Part of a small language model's weights: 14 layers, 11.4M parameters.
MLP neurons of a small language model. Each row is named by its layer, matrix (gate and up: input weights; down: output weights) and neuron, and shows model dimensions 0-255. Each number is 128 + 24 x the weight over its row's rms, rounded and kept within 0 to 255. Numbers have three digits each. A neuron's up and down rows have the sign that makes its largest values positive.
After each neuron's rows, "fires in" lists the words (lower case) most often at its 100 highest values on Wikipedia text that the model never trained on.

L8.gate18:162141099105110116111159138116180145099154124114124153154108091145116115128107131167091137127125182164101107109110079125089136127144147121139121132122124159113113144128125161115108150160174125107107155138163136148135143182096138139125101124155122155118076113109104127125103141135146122111117113117160146150113151132166111108087140124142130102065123137144131163138116168139157123120140100121129143121145167107156118144157118116142093132165100133082176117152137111160139118148114138172157076101172126097144172154092148135103116159143147114138109087137123136163182147101129100120181104127106136152120139134107134038147141165099103088141145118099131145132155124165094119141136132102164159128124089158096112152117161122143136141135131164131132123106135107087155089119129156
L8.up18:109168131146190140124193173163129163143129108147111115163100127162125070101171106153116084138129126153132129111123110147125117154111134142088054140096134138141151113128142150158146100144139126142116187135153093166134131135071119100144121159169152119108123101130121149138109115095151172147078153169121166121121142141123118088142121103154169182108111122094127111147075119169132128118124113133127116111138162132112108081143149108144088127126082104141133132134138136164121132124166154135145124125142105111154163100145113133128079134138120126125198108144109084089125136169138104137151120123111108110137104110116147098172123103091130147115133112117131160119103130104126141150159146102164108139113152133115152110125136072153104154114103119124139156129109108120140116122121092
L8.down18:124131120097148200132140149157111124150122136143103121135103125119128122078162115149122124101101133152157110121155099141142101157101131157140155136154130139129157096150139127184130133136147142135116154128121135122122142118140175162141124114143120122107107129151102127106118164099153132129068124142128117146095119255147130136119144170143145111125103138129123117195117138102135113139172160119126142136166112133153129139105140137126103123131159146141152117161151119137128139116137091123139118167131154122142111127110115153084111110121155101116120115161156105089175127142116146107152127128129114114144117106082166119133125119109125110151129130120122132150146132133138121176148086082120084127107138132109105105163142129121171159112124135136136103138118100107167146125150133
fires in: "while", "that", "when", "about", "before", "after"

L9.gate619:122082150124094112134161122114185130079141132152156100169135140149115140121109153101090168126119108118101128138153146105090115074125093143131135110163115135146140126157105081120136112093126149127118163097096093109131154161143124174136149106131090097137094182159141142119103138112123116140171164147138079128115091135129121187128134133123133121099140137133172127120131129125122152133105106141141090091116152125147096133152140108136142150116178114120134119110096166140129100098122114108185111150136112112115098111108099090147174123127191121142102126140148101150121081172131140138113144118124116144111133107118109134105140111148140051131108113119117150095139116134151131109120146105124166130118148122095086137089131143109141106135100092207133158161092123096148162139123148
L9.up619:164138129132152150109097103128118125093129105092109113138136190143074136141124074143133074122148134126171142083125121103162147108126076158151100119157138144124131104145145128106124115159140130160132111106117154109124119119151159173155175139124155130135161123122191123123097116104128134119083105151114119106129090156084164090092151105127110088108117178136154115155143130134146154130136103119107137128139179117138100141111108135117161115173105054089118169123092152148172157138192145087135100122141124096152106127152114130134120149132132119132116159117103146145103143147113114158134101114130154113161103139097106120137133183146136103135125129091125129116135129107110113095094108139128115109139151128151080100135084135111146129116139157144109145120130140149145179149107180
L9.down619:098135106157138114130099097152117144091095125133128095113148173074067144134135115147128115140132160136132161097131100115173077130153121151112128144123154129136075115120151122140169114101096139145133121099074137140110152101139146094126121121161121141137160088179132133156183129096148139132145119107140056143151103093141133092155159131068154127123124146130127179125199088169150120145150107155126144124144117161108111163087138146117096129128150109130121120139145096141115131139107144154134128130123129146190135111123125131123114133128122118116140105160156143138123098157135159145133121123135100156071106109126096128132116142108128120123128156073193136130155177137121138156140162136154114124114142138179155125075097116143108146105121175116142145134125153144103139123111162
fires in: "made", "has", "make", "makes", "athlete", "have"

L4.gate41:158113130130079139131143116158125162123137165106147099111092098060110106142123084131146136157118085122127135090149145088079160127130128118121068131131089165100175154145159072130166117121106142108173141120115113148082143103148162152113140130109152123140116121118181182151111092104137119137115149148110154162180157145154149107144127136144154115135169115113155135107139152090183177137114116146103134140159128090144120118169130146170165136111126108095137141123102170131118116135137096119182126132101125139107163153144143117104108142065070156147110080126099120119082124117119107158121109150157144162135149156112097125137140137139125150119129120133107107085115125108126131137108178131114125135091155123153114122152149154125133125111128101110124139159109110126133117116112123
L4.up41:106140127138090136129151081081156142100094119116085137137195144151110093108117155119099118133123147144169120081184159072136137088138105134123113124097145120080102124098162124128118121106128127172101118161108133139130100136145100154125129146094119117111141190145113185134122173094156080140132105117136144118107101118109131152151126149117135136120160122099139121153116096119141111118089111133107165136129130141137125122143103133141151132148103112153097167148115109130161213115136111115111131155094123088112110152169126123151104143121099130130158102130150178152106160174107115151104128163129114110126149119126131114158143144098085143130087134110126087133193141089114130106137106143155123153140139121143097159140080089139133149141148148162110154113138073118125135133126126
L4.down41:125150202164097140073157124114120117126153117086146134136171150158126128076107123157085133146097111120097140134146121136114107110190138119057138130157119153097181148112188151133167110125101128171106152137128108121126102138093136126194136113131113137147090109131110095132182091127146126111142141141152098142119124162135132117112141107066140080115100138119103151142125135098141115105070123110135092128130131104112151126103099124118129156167143144156104104139144141114102145102171119122141104105093101110122120131154089161148136124115143117128157128137152146113115100118100131131130153094130136115162117133149118150127129143161084125105146126116092123122156149092162164058107136114125094148124144077080116150087119156142141110147119108116138122138112107122120135132118157
fires in: "made", "have", "just", "played", "playoffs"

L9.gate459:127124151119109102147140107148121169127102136189181132085126070118141137102149143112127113142135117114117128120153147168121151109147144120093147081108121153115126108141147108160096128173089140131126150166145119133163103150112106173142124124182136130111116138104107155141108122140200106114138148147143130128110112103112088113144124130131131121088099134104084151127172162110128141145150135106119146149160107122116168132080187120181125132111152122079122163143133043082128128094142107120116087121167114106111139143134104129107105165097135113089097101089129129115167140128166141128155114113057121140141130157122115120145078114112157110144098133107141143148136081155108120112124103100142120120137123098103130152086140140113100121133117130125112138101117128121115100156171117
L9.up459:115076126125143139090144168173145089139126124137121124138119127139130158150131150142154112145148113117165149057120119117119123092140160126139094134126112150111103144146166145152112096115128151143140197142170113131134129117144166128147098095122104127135136119100165071093162123139167107107116152137104111123092103127136085132111152132159112098127105112115124137158115147099143128120130113096100074121136146135156167121107098118145126180147070101133107167185148121096170120122156127137149131176095140119119138086155108113134123110109121094101105120133107098100103121111147168094149093108155180140161147131089104108139195116132095113102136113150154113164157096110152125140143109115098177154124126148114093130136101126122154123142112141112148120107116154123121150159167162
L9.down459:119079130078115150105094141156157104106095145135143063119117119145151116152106090149142158144118094161127137109167100121121121155126108123092115114133132128150104105139131109169103115082100125136123172142133184164147129141169136101159106135121094142162122129154078136126156156167132137124089120142123152129090082176124118134125145124171150140134121155154114112134132134154152100157140151147133110143132146105135140086117104106113129113160107149119102102110127149078132154096093126152113147130130105109128100099106118142131135147160123114139164119126141134088139140111109137209155151134129174127120129150133105067154149136107070113118089125108111139139138139142181110139145079133132163173125112141137091112184176130158144108104136124118082138110112100136156143127138159
fires in: "if", "after", "when", "all", "although", "among"

L5.gate445:145132139103100109077189141149131122097141133128146172175117099132103131139144113164098160137114159126124130101133131154153102149139144131142134174118148153089110129125127119089132126114154092154189158120151166108129107143165098136169101136140119080080109122171134133131142106142126147130128090145109120165135118138138079100128100181129111115111128149139114155124127143201160112139131160154136139108156156166100134151137146135146112108123074127125181110158113108104135112153136139151175099147143131128161088081088114116133142129149137115129128114111113146166122108114136134099144121145128144149103105157111158105120155136129142087103126127102125100191110111094069150152144107121187111119063159134126153117124119135085109111139134130127149111150140173101138139126126104
L5.up445:114114109130133103108155161174136110133134171140130181125105170182126140127135096119115129114101165155126143112158094128148105170115115148123119119137166120169141125118136106131127142141185100126159142124128117113136087129152117100116144122093143094087134114098149105095195153157123128104117087162148113150130136122148100129105099153137130139163166077094131142122141162168146136143130158141174112109134168125114136111164147109144112121141058101169140119125098134133141133121135105101141090126161177139148134109078087135122135153156096129142109136081123129100135146108139126084174098084138146151162142140096127116133176112129163147142154139113118115150101126079125126150145085151162133150110094174130144133151129119067139145126119091141099127116129153138132118140097095
L5.down445:139099121110100169125186195154111150130129152150092100136064145127099111134141113139137090149152154127169098114143121093157125195116126128129128145147140104138143081117116129125122153129108123100113143132149155110098124141151131140133098150100109139123068118125094164138158135119159142151120114151133138141083121134061132117096132094122095142097110112155180136145106121134123135197121093125132158135122112156167136082151138125117149122134136135105117100153135127113118136134084151112108082110097151122146123113136097141075124109142088160135125142104133090130178111124135138123152147151105183109119108164113149138128129087109132131170116087081097138150130182103149113120171089146115140158147115107145165139126122122117145120150187127117136137097126102116145129097146115
fires in: "while", "when"

L11.gate109:115103122158109126099162153144095142101121155127116184122109098147124121100098125095116142110117117140168153094176115125132148111109125145135145139136123152161132128134151153158129143152133121126146168180120128118126159150134153143136077116138120124118110164167134139122131137137144162111081084155117110145132120127068102116108109160147151110119064094109126133116121143095110125143172136125135140150163144131116119153132096085148087117125112114100147117123143137125086104073138114139141099112085164112148166142129105120121124145142154122167106112124115109116138061123118108141189122151087171162115137097146140106098165092079135111138126117155112104162084148172133121177123075117137104119102128150124089118147148122121153130172112129115150155117152061148142130092152156
L11.up109:117103187115133119143154152109139142139127161141128146111125076130146102111123152120092137119135189160166112112130172126113145151161112125128111120111137129138173125167186136121113146154169161150157143134166099136117131094108075118121103148114098150098131112131160128163086131141138124167153158167113153140095100152128115137100149127141157185109097136135160120114103155119141100102099128142125135102169129097123140137139126112130102153136120145113117151164096162114086145108104084129143129131159197145141143132147116144090150103136112123147145113109125104148112077164140073134159157104098117169166096155134121115076150148090108130140182120128103109156115121116140135146107110072142102086102131138112118138123189146155124145157163143127122146127120096103125124118115121
L11.down109:104082148136149171114163140143140120132087060127062140146173129162101132115117088126110083146138146157144137095182150123132159162115141126098147131185110125163183163129133135142156146100112160154100119133123133130128118128149145088151112125156079136139106174144144138145149119195154127127130109139116141147175155156089138126129136103108126138101105119163097085109143136136104144121094092141112121146128111119156131127120143121107091151082137139092105144157127092076126130102152124113110159119149150138140115142112111132108129121145107156148121118125128106140154135112105120128131137138120167111131105126115136131109129112141131113154197123104089095155119172131167151101121090139130098183123121097191120084161148118130190111155120133120119112136130107107155128112144143
fires in: "after", "before", "while"

L4.gate195:108133128085195109109126113139091105151126160137116161160143132155132089103130109139114141113137107120106142140164113125103165131124167103161126093122109109098114142164110133113128140126144145098157138096196152118107127152159113160097084081126099125149115096131147170129127109153148135115120167136102076131168092122135099104090113120131130112105153121129126161135151126140136139129120130141171133127152121147104097134159119131124115159146099097139130140103096098123141126109145136123137068135142127121119129150095130102125080076148137142129114135118103143152164137144128138091166119134138116101160048123151168137171133107141127125157110109121116090170108105190111128147158139124137119099103206148115107122118170109116109117166142138138144135120149122080081100116089164
L4.up195:119123124170130101110114143166157156144135142141117132104101159129129109104099112130082121124178135110084117079107143140124158119089123087133111104198137133122099136141144085146130139101138157093097106157130179085142170136131133115153119145112142163115134123132138144155115144135127095145131114094148166129103164106112112053081154085148141166117107140131114133135171108126127076121108126129145123091137173134168172156111165139119127149117106083116089106096139110157166107124154139152106090136162115145161138120172118170155103085105168147128160116161121099139114101143110133107159133149086120169107115130125152156148156123096139160113145138134154135138161106112123106153128101127172108113123133086127123126134148114130091150145128100153166118111155121100120128132164125
L4.down195:133094140123128134140119143131114144149136114110134143151127163102165105119112136146102143144119127154108138122149127156128148129085100101134155138147133127128102138138126089110125165138136162159120135132083137129165125106130110155172121149126137142161129152145092141108077086113133137152108115127127115141139133095093159123042119099172138159120115123160099164092173142149105120097080124166132108146158183104142171123113149127138156169126133109097120125125140151107151145168164135115137090120102139108135123143141106186125090144075106113134132105138116095130185095106126115142138117124150161142152129116130113155114150148116136109101078106106083128161142150170139141137138052128115139144117135062084157110118140105105098145104105122116101154116112181112114100145172106
fires in: "of", "among", "top", "when", "all"

L5.gate358:122113163137108122120108154157123184122136092144119180139122104143095153112126100073109071133134164142116143095165132133140151184125124149137138146151142146134130140110153134124145133134156109146134162135148135154133141150148100152124120113132130083127085136112125139127153136141128136086095134111075111104109133106112129142120125100127134163129098168154131146136134159122145116151148160158114153106147149120151180148116115141160108152146099134127152126153150080141147077179083151149162146103131147187181118167070149125133116129177121150143108109069102147121107116072128137142102093168068122123119143128091133133104142136115103083141129108106069082157106146127109101152158162117144148156149124115140148128128156119124132116129160081162142136131148101117143124144120132
L5.up358:157124131106120119121136135158134123098156153137092149163130094157139103118112127110118079134155148161146111131122111073208145149129172136119119110085126127165105107131129103147138143119103124181138137074162101147146139143125140161146137154120144092111130142145097145100163130119128117102138097134131139099137124139175135086095169151105124167112084127131135081126195161191137118138122126089134159101124157168140134135139123101134090143170134126184154108114119141167121142164118146109151108103152120107162098136122116121128117125160104115104128139077120146096135121151136131136144092169117142133123153135089131077148126124127116103120146120150107085149118126098117110153118108125106124067122137098115155113164080093139163143104144149132112111099121117072129112099156133
L5.down358:160110159081117122133189175167139154136152124150134132174100100140143135048131104115159086156133153148169158153144113069115110167105156161141114100095121105128162119122137176117121166134094135158145091104108139105107106164118125117134118129093112128123101139127115143135183146137135149122154104160104169113142121095136141104109148130157125150117120141119112108146161153126126170139080166122121120110176117115155152103133134112162112138147135127141147113135139143104112138144121150090105106089162125169110072155149092135084097119136107142133156118117114141125141163128135150122165143113099127096159154121142163100133108110065128143113108157116084111107100153115143128133138093108134106136110140100131144116109123152119158157108177099134100128108079138142119099149129163
fires in: "while", "despite", "according", "decided", "before", "following"